{"n_kv_head": 2, "vocab_size": 8192, "activation": "swiglu", "norm": "rmsnorm", "positions": "rope", "rope_fraction": 1.0, "bias": "none", "init": "trunc", "init_std_o": 0.0429, "final_lr_fraction": 0.0}
MLP neurons of a small language model. Each row is named by its layer, matrix (gate and up: input weights) and neuron, and shows model dimensions 0-191. Each number is 500 + 25 x the weight over its row's rms, rounded and kept within 0 to 999. Numbers have three digits each. A neuron's up and down rows have the sign that makes its largest values positive.
After each neuron's rows, "fires on" lists the tokens most often at its 100 highest values on Wikipedia text that the model never trained on; "fires after" lists the tokens most often just before its 100 highest values on Wikipedia text that the model never trained on.

L6.gate252:518511497501474547479484524507526496443516524456499520468515494486516497490515521482515441500478502540533547514504505466544464516490489481523522540473492494499468554528504493519490517494499513493497479494515500470514500512462511518478511531487495524465479451476499467486473524544508518440533479537515472551461467530501460499550534437444499508539503508486474474511514524535519507455473508513514488496545471494517547506490485537510495493498515523476494492482508523542505504459555520542501510482469526497481501480499536489510480489529500470506467480520510479462487476519492474503
L6.up252:502479496541495516518512529571522506473498532503518488468473516473536478510513541509535505481498474529461528495508552502486461513530444489495520499445466516448476479454514453496459507513506532477474485475529519502517542460470482493486509513473521471489488493501485484455500505551483500516460500532488488502513513540513484494471485497481480510528478505510574492495492488484474528490453468463507517512470539531432515442462500535503483517525487483536510473498501511557498500489503511511493540526515490487448490486471523518498500508538507508498501497484501473515490500497531523512
fires on: " of", "=", " |", " to"
fires after: "=", " some", " one", " many", "%", "."

L9.gate424:468492494499462498470537482505519491506514459467515447502546514508537507509501535491452480538499482478509484502465506528533439506502469505474471544551529508501483511533554484524486432468484487526472545536517438489515499503514463496501514525537475490469493507509502497521475521523524489481548444509483518503513471503499500524511518504519517479500486528480497514522528465492485531500527525528509500499539545499513537522533491507492515487480525494500484545462530485517504520502486489480521496475462513489516488521502505448445510530482489526543520502454497548472495450496497494485
L9.up424:509504503508501530494507470506506496530519483474476463533547499535539485488516551529531516489433512455473514511494493470508486477517479506496488515535458489495495477540494507489462486459501494504448565458490476481517517482519503448473494516524504485458495486488493533499445491478506488532482477467457549514473502469511540495491501517494510494476444469503514480521521507478497517498544529511498518507463549477462502520545489482482523529453489531482495523471516548512508549533506476546527476487496492477518491487504467502512531520496478521505485519498494558506473498477495466461
fires on: "-", " from", " |", " (", " until"
fires after: "\n", "."

L10.gate44:496502518499468472467543504486509483517515508521514501495512479502498543482506492523506499519487509495515523490518456473507481514501560492481478521536485538500500472500495475529497533545497418462513552490492514464532531492495513508468506498487524469481499498473469500522520549452475492520479509505505521489515488519480517499525439490474471504488468470442512460472513502482504505476472517516449505517489468501521500493511522463472428499493543528505565509547544498504479519513533502515499477471485482522517489538502534459506480435529502474492470472537492494486467506490486533530
L10.up44:518499498535488448490514519481540486509514534521514491494526507504488497524496465506542524520502494477533486484525481543468480546501524522476473489500468508530498478483507486501502496523509513571494529475489509494491507507486488521427474495569478461460516532508488468475503504495505532532480526491477517483477483480518476480439489529525509511501499532530474500545519512522478483469511491489484522513507519461490528519513490554501491549511490529478485521526470539443485479467521512483480489497539496441464501493512493528508504427470546486538483537530483510492507537501473483521
fires on: "-", ".", "val", "|"
fires after: "\n", "\n\n", "1"

L7.gate3:496506525494503439484478489475493483515544488472516512495475467507489513512490494502479517491525489482480483509518462508490518462487503533521513470479482538480515497459520516508501534461482528519500519465481509483508497516513547520464457556481520506529485542515509540496480486498527455485535523524476496504498521474460479491517486507497504522513493502560537527511540535486520485461464543436496524520517494485511529468503486489476516511533447547497524497500528505492465531508512506491493555473558550459524477450520463481502463485510530519475471462541493502486499499495463531527
L7.up3:486482528478505515530510493453496522457516511513513511482515525518535476466528489530471516531498518491496512536483508476542509512495474462522501544451539475502466507485470508494517562515475505510505534509476478455551529509483515458469547518532500471505502467500482518519463509492537489515520493479489512500442497486511477510487502514573472500525520513508494524519482501538554484492522445469511477523518508519503485506485505495506483425465489466472512512484476515479522493513517505489509457520492453484480487513509518466500503507511493455487531498497519503419492513490477452456
fires on: " the", " it", " her", " It", " its"
fires after: ",", ".", ":", " are", " and", " is"

L4.gate190:550490522528490467486493475514531492502483466475485534535507526483480549489483509479486548548518485472508535522451489493533523506481499500467531498448530485509477526449543521489518538486495545468515480421481503538494478479467501479523501525441459477526494475495516480482494512495541476500523482492502488519499511505521525511507493462529541495513488463559484523514530481512512534501507552501515474462480541487511506463467530505519472525511508522499470504471518505495469493520530477529515499544496519482515512514514510473547458468489489494475493491490487498471523518549512531498
L4.up190:517452495512481526507467530525491518524518522467506490522500532494461561477463519470530494518510528491512487498507495525525486457494511501488487491485473486532506507451486475507523551512466492499547513505497451467487463509493484490480513525512517499579537518491515481482493463499502427516533477492501504495465495503514507473491525490529503527516473474514465465489521497510513544512494549471471464473463521507539490449520500504457523500512510516552468476494503544524523540514539540494512458551524532479514522480507512486485508473462500521494477526504518503459470523499491528529
fires on: "|"
fires after: "-"

L7.gate15:465499489506472521483501505477488492523579479479510494501542478485482500494491525487475521496545509510503506465479516484479504498534516497506534519550502495506484519494509500511487481494469500490481577456518524424505460518462498480457499540475515514495463472488536525506501529478493510517485508497450511471540516499503517487518513481484479514490492487528553509502506493458472527468484488506491530504497495502517500509525465522483466465554509530465455483490542545526512544506466521546517493495519493510511507491547467504510518467485525477508534489507419474521539493520492492546
L7.up15:492506470488498538501518496528499477456469511508509554506549483497507491512464500526473523463515487507520490464497522540464463487513504476505486533500556463526497501468468534475502513514503499523530483465504492512483463518497480483473477544483530482509537447483507528494501492477517509490501483519454541480536509463500516525528504495515549487479483478536513492497488469535471495504448476468518493454497511548502491526499479545491516483473486529487497482515577512498495544522471523492532500518480455454463489504498465477503497474488485487502543494454488488561520525495546531491
fires on: "-", "|", "tt", "\n\n", ";"
fires after: "-", "\n", " co", "  ", " ="

L8.gate356:487489499494519511496557474513463494491518478511472483473514489499456490526524502466524485472525520482497479544479545515521501506483442528484495523464483525504503514534480473442506547506474501505520526510517479495502504457541515472477514530468487476502495478488485469486490492508501509509577483505501470477495491479490530511470468481526508480487503495525481499492473502540476502482450539508422526519456494499487475496488514493476474510500502470543491493561482544524478490529476465492511447524537521461517526490493474512469451508495481541545446498490509515518498461495490468470
L8.up356:536479468497487461476527505534513518472478499541534460473462487536489536502446508516483539531523465532529513514460469523469483471529471498506494498493494492480431524489522483496487524503522491526537485474472513508501517483480484535509495548490503453534492503488476482514529517498549457489486478522476490475499506469518509509509546494519491473537465467486478498499513509487495506505524501499441448473495498494476513474466547469485507511546556508508526515539528469501490514496499495465524469521516506502493469515466465505486438507544463487456506526486501487487507462533505537505
fires on: "|", " on", "ng", "co", "ss"
fires after: "-", " went", "si", "ch", " You"

L6.gate298:472476507516500501502505483566489509501491469533527515489466503515451477507523499500477522513529510490475536548508510461496527512524527481450505494474499531468510514476458465495522491504494494538505513498484490532512500446476511515461486458478476526471486469469513525518504519508506491480554464498512497488469478515533527498489494505510518478488485480485509479502457477505467510446467482510541501522445514534490520560481525533502525473517482530461503486491548458457494545513483525493505496517506500508459543511444496541534485500518516541493503483485481483523491498541554505441
L6.up298:480529503479533517509516502498504533542533501491513492511477527481496496526490528518530538498465461491517496505507523476525517544507458497458463536529518535513523531506470557514494489537482468491477443512531504472535524474486506481456501486531530494502510498510497496491500510449518469475505532470515515530500501517515473524511468484524499554483512510512486498481532426456500481505520460522514488508500524492479500493495493500494465499521503517563479499456474535491490477504509543483544479513523531522459489539477469517510542543529506558462520525512470469454541488494494513489
fires on: "\n", " |", "\n\n", ".", "|"
fires after: "=", "  "

L7.gate186:503500504482495482484542511513492486505495480487466518470523488482476511478497462512466528527498519525474503506496505460548493459507486523490494503511512540478553517481500501541478483510531531495527500525467486511503536492482497471476475506483466500482492489528457478563497519473502466464510540484496514467456508466532517509506494521523468535483421501476519536478444507500526515514494513563544497521504521492521486510474546497505500474518478514487450546530522480513497531520561455538460490494489467550495488463490464462494482482507492517472504481490479530489488550526495492526
L7.up186:481475527515465508503498490497523513454519480502491498469494492500504528477521514472466491514491491509519505541521525512475484501525533495486525515493521487500496494513519459483509532482528497528484505477478470472495462490475528518487527549501515463524499494496499516465480497508517500521499519507525526559520473523489493435495508490500542468526524533480513522476442462538478444521463491452497518510481497538499479488494469507510488482512493436486495478512501540473489491461503503487507464537464517509501473544545576526529546494497530503533482471488535443494531547510476485442
fires on: " in", " at", " with", " by"
fires after: ",", " and", ".", ";", " that"

L6.gate211:497505497529482509506496511470498472596507468460475506495490531487512470525467499496485463538472530475484531480492512499494527506523469501503511499510496549497518468450533464507498502532456510505503488504489465528470524492545488483521512531537499497526477523468517525506482494530506501506500484493510451490561532510535538460466542486550499505524499478488474483486491477465525511477481501475500574500516501480543467464482501513519496461540477483538519455528485509497484497546513535452484491499494522537501485533508524506514519466473505488540477494489490535488529486497525532472
L6.up211:472506484514489515517487525485521496494503446486523499510485489485506461510521476506514517511483511480497543469504465544487501464489500521464477503524486433508475530500509487511489532481511525491532495474506473489520483503561498510514479516511513492548510506511520514511535474511483441541510479487498495505519478525559518443479524524523526531520487514492439518490496490481519522459540509459482463503484537496510496493537463542475543524510487523490502416539474551523510481522505515485512511494508506548502490485491527503492479463549453511499478536531487532493489476523501561496
fires on: "|", " |"
fires after: "-", " %"

L7.gate58:537510478500484505529506514497504493502503544500532476485528493486531523515543506495502503522471507462493507516534503511470476459502502505495456528527492507461468493480527503489538517483533521487488477496461492510468505492508479465525518522499541495494527496498538450491447479472523397536502505511450545494479480519519498500535520472523505518535468513521524492524479524479543517488471513488502571494487548499497469466452456500477488503516506472508448502482468547530493539532523533512539488511515530495484493492485519485491540505489506534525555519503506489468482491504519524507
L7.up58:514539438466505507486485502484518558514501509499482495481488537488491494462471491463517528464508510540535490531498514488501489487499474510501483540514517528475462470480492498451509488486489478533521478526499489512517484520505472511523503483488484434523532547516529463459482494493479479531483505488501506514465541499484476471453558465500495472539487499466464505517485466464470517487492497486456523518502503535484504460513432523547496492507506502513495536482459459528541515476472494545449488482479508519491485530483519476496511502495491515528532510481494456541485482533535512462
fires on: " |", "|", " of"
fires after: "-", " University", " 0", " —", " 2"

L6.gate505:476531477505527519492465483491469477503486470547535536489486552529549509543533522529508488492446480521492472520518487541525541475536500528481524537516505576517467494497487504508494500487495516477505492468515529508471506506504518542522512531539550517534522555481506496464534504549525515508525512516541510499512505519500517493537506498485513462499532466525527518464503510490504496495478543495464512493504471473503482527525523517501486453493485540564534474489530513486462512497520486498467488528518512471472503509467529489511514500471530505486522502513513496472515492419514500480
L6.up505:471504563507522491465481514465539535538507489531468448479490492533474529476523480516514497474519499478512471505509488487511516547525504484461514460484503471501470474481478516502541465471505506458523509478474502489505511483519566519518515486486459521520479463478552514495562506533502480492541464518506498472483529449501507486478461480473519549482479448504514490451482503508516488512476495480441494518532508510503529502467511540510515485527481510525510505524481517474529505477471530523534487507554478472516522475519501474495535483503524496499466498507477490471472509481467469455
fires on: "=", "\n"
fires after: "="

L7.gate370:485505536530536466463480433486529495522542525475502529513513467470478500473525487479485460490539514521507491508489551486559492552459482461523489483489498505481477514529510533498533504491516473460461527482478518523495477512493506497527490522473495506484497546538513497497477474471521499475543505470512540544514502512483547496471462485483519516450488481523497463459494515497522438486462522508519520518534523495521507511503519472489485531497451457495522519492508534512504533473493448473510462487503477447501492467519495461512492495461483469483458480501488499491537511498486524514
L7.up370:494491506504497447513509460468529499491489535468474513488543511523448501415497480569492490465515514542503517519499485478535518483469508463521529560506482485485474484480495500463534515486522496463499543495484505513498499527487543444486526524501477484515492495519522545479513484532507475481528507523521482466511461525501530532513509491534545491487483510532500516472501494500512485507526477495485503509526522486517536460499505515455534518553525495502496539483527520501480552497453512458472528501527502482492526509484499473516521487507515462533497461464459534498505506543533484494
fires on: "–", ",", "s", "-"
fires after: " 1", " 2", " 0", " 3", "1"

L6.gate107:542508501497499424507519470474496499521486510502489494509483443463533523500454520481486479502489492517482504492530531526470495503520454508494494527487561542448503537503524551497538510493494509511466488456480470485527493469481478495546518510540512541490485484514512453512524528534498539451470512531501532535504502531524475510506541484495460481490469470515535529499511495505490468458535482458455517484531482518520485480501500474489481506482503518516521521528508520492510524467486554493513490480482493519449467508526509483494532482506505476524487469509456523518455472498518475458
L6.up107:523462490536522507487501489491502464522467509479534502503507549458509522537492496524545501530482516501486519478521461521426484507488483526463503524489497470518513463495512493528474479487529515505491485530459562526498510517502499457486487449519476504477484541467515477552504494475515485520433502523494490526526498499444489535456516493516488474474469478535523516522486532503502517497514529501492515531504542492549459483469540541496495506502518481482478535508527481489486508482496486491504476534462543487501480504490519502487526500464562537495527457499540530467495533500529522488
fires on: "\n", "\n\n", " |", "."
fires after: " |", "|", ".", ")"

L5.gate66:517471488472519475460505508522491493560520510510456512538490467488514517473538517502499540516493541504494525500493514481494454501504492478472522545459487470533519522508468493506526511468511486520477477519511539467482485490488500531481471511474522495503529493508500481517489537519476500485465505480524545482541498479532486467484468471485515477511516486482509506519453498517531514467562519499500535475497536524477513511498524457487520473465520500478526495489455503502443525461436462504506440492511481511512482488544451538552544501496518474523518496496472515537527540502475529521
L5.up66:548480498488555497489493536547520529502493495506511543518496464514518531552493533487506473458520448495533565542469487473532510502507475508531509523532490540511499521496499504511510465508496453503472516480547516547541515452455519505512522496464496504486494499515481501474443525473534485483482522496489496507482501508553500541493489517488508486530471443480493477529494522498542504500491523515506516503520538503446527481513508471497528551484473516477546506464479495478474470537486496504529499481509534475504495489502494508502497482519455479524500520519520509454493485538501495440
fires on: " |", "|", " (", "–", "-"
fires after: ")", "\n", "°"

L7.gate31:498504520468471523477456534457519496540487486530519502544484510472510496500504483467563455486492536513500507519512498526495490508444497428482488550501497524497465500499514506495464506444506484530504498506503489501474488528490483474487539508469503507477459526519525513561485499504430506492507507513557501470509507486516482514487510518451444469475533452529514492480521516501518523498435524503457507549524528521503524522490527495482490527502497527488500502506558504518458523482532499520484512484491476477514471468501489498446485522518504501536490488483529498470474504512469528512
L7.up31:489486515517498480483454475495520469499514493499465494552487502510472543494509475445502480484531504535509460546500483510548462509499489484524518537472498469483476477512522526516580479517489528502498473506453468498472470536504503503523528519469531498488476524519523539495484531546424483497529486527478447547483460529508501512497489482494477508529524528501476534500498500548490473481460510519522465506451490495534533452472483488489494490493482512529489515495481486519506481491495479516461470516481501491488552455506531488511497449508530515542537490506498504493532497499476526498
fires on: ".", ",", "/", " |", "ns"
fires after: " St", " 2", " 1", " 3", " fr"

L10.gate98:433505522508472460479523530543494506501489506515493535465501543495492448507506442516486516489498508469515492541485469449494493474491496465503540498504459535473497493513501541517489467509530495518505486514524504470465526524500494508504484496517495467449451500519501515519494529490493469493509508476496473513520554515490485476475469517555489470532452527485534532456466512493521504551488503500475511548488478524531480562511527529482508498468488511458491503535510487529512496527467507496490541487503477475472508506485503507474489523480508501524486503512514470470524526450520512580
L10.up98:452490494529482480477477518534500473527488500496507514520530519493505479486514500497474502501441496502521492502512528510525543529509500516433481487477457502475455489459468484468519508483531504528504484491466487512525496476491548483493470506528514528485491485489500523471498474451518547527482497513489451485454468539476471445449515499496469492505443574507497491512482474513466497498466499553452496449506482477524506508482476496519527514486505511465513517492497508514523482512505526521541499530527458526540493505548485496529488519507476491510497520450495509515519462518501480440
fires on: "-", " After", " with", " •", " With", " after"
fires after: ".", "\n", ",", "-", "\n\n", ";"

L8.gate481:499509496503429505444516476513515530471509462497474492478502495525501403545500509507481526512500508487462497486502524482494519502535525487505543522516483487500512492502503481461510467465515466507476511501522482485544505521479505519499499508525560480450546520463481494462456520525478503446496497477504484482523448506512510495555454496504543529521527467481461513531503514561466459477500501503521504514502480519524508524492550511485501460533494540527498532460504505456492489490478527529499504509492462489484516542481497493490476488507487482510514487490526502506503530470505516454
L8.up481:515469487523515480510469535500484507494505510509462508443577500504518506492531447528486520460501551514515477490484507512554506482514491493513493468508473518484520480492537486531514492459525502498497547526522491470504498490482469495490449485532536479467520486515545522493481508523503498488475457471490513520491460473500502499480527488506478488438529567491487488465514457538490485475531529531487498484501515462508494534513492504497451495508501485488478500500511526516497530486534504486546509485459490489495530476479449542506473532489532534568503463482500462473523530525535499516
fires on: " |", "-", "|"
fires after: "\n", " DF", " FW", " GK"

L8.gate352:540491493515450492492534455492501459562525456537487465526565485517494542514477469517533512496453539517482507469540511526499474483526522496509498492477518526489517508509504483517482483492496483480488535559530539542465475496502492515443505545470487500502483499497514508491500509504539498506487510492494561477530479452508502483490513536501541505476486512512497515486522496492523476508531522524487512465474504531478530530509484488535472500483561499523515471485502533548532515542471490479510475510513519538515542468505467472492506492468500489509505477497500558508496488449506456481
L8.up352:482466524540483523489486493455539505485477479539485512534519527473522532510491484506529497482488532522544508482499490515503526482493512485507518559565532503517477506515506529529508511466449467509547511503516514501432531476476490503511530531500493512492506529511463507553498471521541505504527475473499530507442526515531484484476481492533477479471495492496506543486522492515566500484510514519496484511500528489507510472517522532490506493491525488481509479494486573543565502513543520524550488530502524502495507479481506515489493499457458448535478524501480510528543511487475491492
fires on: "|", " (", " |", "-", ":", " on"
fires after: "\n", "  ", " released", " date"

L4.gate259:536529501488505479508483475530525501494520514519523500486521522483486508501462429497495532506513549525511535479505514504515527475525451479551523510485498497465533502463479466516506509492493535477534493506447524443456487525506539491499504527513496486528472519476467493466456501530553501501488484497541530514493495486497461502482499484500505529459527499523465515479462541530536521496491522537485459515481468534521480484559506469485494532454495467488496520482499524493513513480526447485485487501470511471479485491516473473499496511487492492543520476518519502463576506474451503493
L4.up259:518503439486481510481528467466489449514547457501477475546510508497497473499519487492489504478486517500497449548482497486454495526485479495467508493463498508516453550504508466521498502488567491504462500495520492532461461530469508500483484479524504471477502485544473542470494505525515507488489473487524513501493512467453471476489488523491476468505457486542531489506472517463504521452493541530532512490465477534526484497479503479490516495497495486497494491531454481519525457468536529511490468490515501519493495538447507523481511502546497491552514488517498475486514532524522433505
fires on: "N", "a", "d", "n", "S", "m"
fires after: " (", "/", "-", "="

L5.gate30:472502523500475518516529489466466445490494489461523491519520508502470490475477474538530528489490532494463487471534489440496499499519508509486480529473522517491498498445526503495522474507421534477519480496531487486455493468495523499503481482471499540522479513492537495468486512493499516463520484517470527486516513526483527512490545486488511526491488444555496537530521497506477524451547510522521503490501546536509464484527549503495476434516478525484497510499533505493556478524544502490503526526519488472521531489460501520508534497486515544478485498500476454524500512512540497512
L5.up30:551488535489483503503539468526473533470488499524525532515494505498485494526482525515506551509486489468530517501526513530519491500513499499504536518510494495504443537483519510462500514498459498486519501481497474501477440517521536448559508521514525500502479498492503499458492474480531480477547453491481499521476519483503495490496517521541546530513487504493460493497511531496520476511479546507492545469499545463531501511496486530497467516462478497514487467447495519506525469505575493461479509490497509499513473472489565463496508488516476426511510525535488508493552499516490534523
fires on: "-", "|"
fires after: "-", "|"

L5.gate188:467536507506516524488521462551514499522532523477522516535448520483443491519489459507453475512514513513465538500492496456469499487525485513508496492515527507513520509510458494498513483502503507505502483461469488510490497463500513506515512491497515514463494515500507461549468523479499529512466506500500489496499514490433529453535511490531535448478531458535468515475505485513499456475498503505526479478470474473553484533484511499479491460494519501446473513475438522480512460494519523508476486441451476498478492513545506498536534489525546499543503496480491459502519472505533487491
L5.up188:509513494542533491497532518477551521503499502545498518519470493497517488496536481475509460506489508494527526530515522522525474540493511485476516480464514552469493522507463505512451514472517504471447494525534503536482511503527500501449476506482525543506494493518504545535530471500496534452481513497496506515458483497536509504555485546468534456503519505490482535493513487484515474488502500488500519488500526518524530493453515539543468481469496534527525465559501524530476510502535476518489448506503490465502452511511540454469522515496506538500525496499493455449515498456498507496
fires on: "\n"
fires after: "="

L8.gate310:502455493507442453518533486490500505519525503500475498496504460501497495500468501449509508459472500544531514545488518515489507494472486534518436502506473509469485491536469484493471516556485457476477506468507490521435477512481484519482524518501483529469483484521505513472485486468529489487482479513509501479516526454488537486476456514460506496508480493539496517476506560493552531569503517483494511476540512520533497475504500473526517543517500548532496519480511522510529537501467490499563459516535471524507477524506492492531511514504503485515513486502515484472521491460455511524
L8.up310:488502481459470514505455536502469505501475463519479472508485508460503552556488500503471538505503539509534531535458495523548532472542533509480526509519474518497524490543488510476520512501505503534497460519458480488490476529495477464460518490501512508506498470522563534488469510452491514538477472473480501429504538467506488491480514517466502520503523529493475497514468494507472486501466486490497571507546484514534527496497501513519488477483453475503482448496493507508517481499479506493540494480476505518527483484528509482502504498525470490507514530461486529508464462556472498527
fires on: "-", " the", " |", " of", " record"
fires after: "-", " to"

L7.gate2:484483524491488498438493453472498486481488547500474504484492491535503470501487527510519519500470492469467529472448523501482536512483497489505508485452539508528472489476477480479508444499457465466460539455527508489492469502464483470531484480476527494537497498498501520459499538528488508485543556465522488475522483473489500496481493503509478505484554484517545481484500514491507501490475488514475466527498549535455520539496497514477507427531473512516490512498459501522456511461486472479465466511487489476458500534491488513515526513467513515497472501530477514465523520469471469500
L7.up2:531517490517494519461499491482471504451543495501475516513466516501475488502514467486549519521501502521457507525472495484503511511512476438482521525469538524480497517433486487557498531483501459446515518486489494474481514497490503521495526470488502541483496519440541523491506485499480521478499488502488509500497525480469486465461494518534480506543518483504523497521486489518521510499473494491481499528484532529491518540505474511472512458529525500475497488517526509526507510468518553525455441482525495508494492498562514443517469483543524513462576499543505505499527483460521511487
fires on: "\n\n", "\n"
fires after: "=", " ="

L8.gate238:475546532515457530515471497496490448524502553499487517504564483485486494483520458507486496476519489511525487483520485435532471458508462513485502545552522510492509520483518499556490482470503527494505493481545513534525495515525488519520529493486527501480556465486484464490517529520496502479546445452489514499492457502493481474504524489491479504481521498452473499493484507520480519456490466512495488489526509500538464443505513446474478478534513532501482521521506502521516493473473475480463470510513492520536505520496509499466536460524496538516496503533489528488513543515513507549
L8.up238:524480469492488475452456478494479504528504520475483486479501503470497515499469495520493518536472482513527504522484497530541497485493510565525502509513501551488525485523503514506499470483520520515467493534482491484486487472455549486511482424476510517490456464490458505540507475491469515530520521465492477496451515524535485466474493530524505500521487503501541481511468496461484515502485490516473469510520490524454497488482472548542481513478492521502473495526502516525517515481517523519469500517463520514494509449544516474499549453487520546567490547486510555478500518487513536515
fires on: "\n\n", " |", "\n"
fires after: "=", ".", ":", " %", " 4", ")"

L8.gate152:475472490513510518476497541475454494475534478502517469520481462510461499499482475470509491503438492490502514469514514501509473486488494458526476509520499546521521492502536501522476496491478528485504514492491514533490523536517472498449508551458471476487514428462483497461533494462513487485497428536486502520502503478473484497510510483506510441486485544497476478474493532478498521471526480477512507482506533483530530494491524547493510493522502521539539461522525504511533514508443454555464523471464467539528493496495495532477468478516476518478504471493476502527473510493518517477
L8.up152:524518511509485493478519516517502494467517539531493524482487453470527488512488504488493497500500505465502568512493584525506452507483487502511477510493491515553478495500521487472519463519487483488471444450509539511524525451470465435527526540502481515476484492528493476448484451522506514484500511484531487488510513473476508474539483470490535473492493483521506510517542487480463501461477499494529501509509482494467482426495483534517464494541559499496464432514475488521522523511505527524507518512471529475513533518484508518487501507520485500463490477496515493486529497511522487501
fires on: "="
fires after: "\n\n", "\n"

L7.gate496:511448506440510475461502472477467477536562507512493496447523446480481485516501511505503515485463540496527496492504502519501483512505498513502521488522524549510528480501505490501451488520504512529532533490539548457505516519523508475461490473520504527513514495559491492497484552476512452537510465469462552505498542482492521511481484446507492496473507526518478503476509477450484480501502486496467510485548521480488489490537488469475503489496510497505476564529533524519527484528507540501521472487495491532531534537498482515495494503513503498518490510542497502476539459484439500503
L7.up496:498485509490521501497524535461501487470527470489497470502531567490504515535504480525484519512472515489520505476523525480516468481522474541486494434529547490505509521505499475513541502497480517510496540526455514543524512512493461508496509480496534512534547476490545524461455452479481507501496517503515458524509416521518479506519495505453483496526462495485505538455515509482490491530460531543505486470511490515505525486495439477486501503504504534491537549518481476489542520471525513519539545534519464516529458502487468503500496469482521514512490489493485495535503504495527494533
fires on: " |", "|", "-"
fires after: "\n", " 2004"

L10.gate349:496500528509495542497501487507516455548430507518470503476511502503515489510512510451457488470503490491493493482482477489455457487490497507461499493485518477484492443502567516502494499506457490515493478480543517499490510497505502505503499480526533462526496543553458452515518559466471537487506466451517505486527502489529486531532508513498474506541499483485484491543522523501509502557501470523478517490459493499464490483527519451517540491493520490493478503491511542523486520508521501475464459511490551470525477528519482488508485555474513515475553523534489491499503451471503492479
L10.up349:479496490449476522447516486515497514476499518499496509511495480487511520490497481526497501463520490494495500508504486547492489471471499469515504488444512495490546464506479504509532506486511447505480463471521484496439448503512509521504528475494521486479506488551483526481532521565490479519505542509530461500450552466468515534450524460498504499489489438507537484550523522507522504514510465519473494486473527536481480505506498501493520465480548459496471525467487535534517497468486505523529493528514480497496510490440511467491513525472511490499516517472487503444479492441485511482
fires on: "\n\n", "  ", "\n", ",", " |"
fires after: "=", " |", "|"

L5.gate370:497481532491454471535479525525545472498544479520493501510544511462479499454513442470478514526525511503510532514525553486527516476522505512479513465510575508496534533517461496551467522487542521502489513477522499481478472500519509502524472546476514455503481523485514526543493516515513511515500533462547539517502489514497466510525514492498481493485538499535516539472500511500521498527548505525534493538534483545520486537472486497453533506507500542524501515526510515498482521475560473496513521485480454503533516518473506509495540474533502495513532523506472490519512501489530495502
L5.up370:489550491503510560565476488495505471535495496454456480471479499492537445477506466465523499515512517497536517514531512489505445550490497525482501470521513512515496497492498470512550469529493515454498494491513518497473476515477523536482480536468511522514498486540519556495540532496476520512520522472474472490492484432541537533475506518498515500513465486496476477504519447487538456497479491485476475526475507481496521480545487491539508500490508479464506490506550500471498501519551468494488518470530500497507499516462473510491528508522505481486467519541491497497488502487543452506
fires on: "I", "E", "O", "\n\n", "|", " in"
fires after: " \"", " (", "=", "\n", "\n\n", "\\"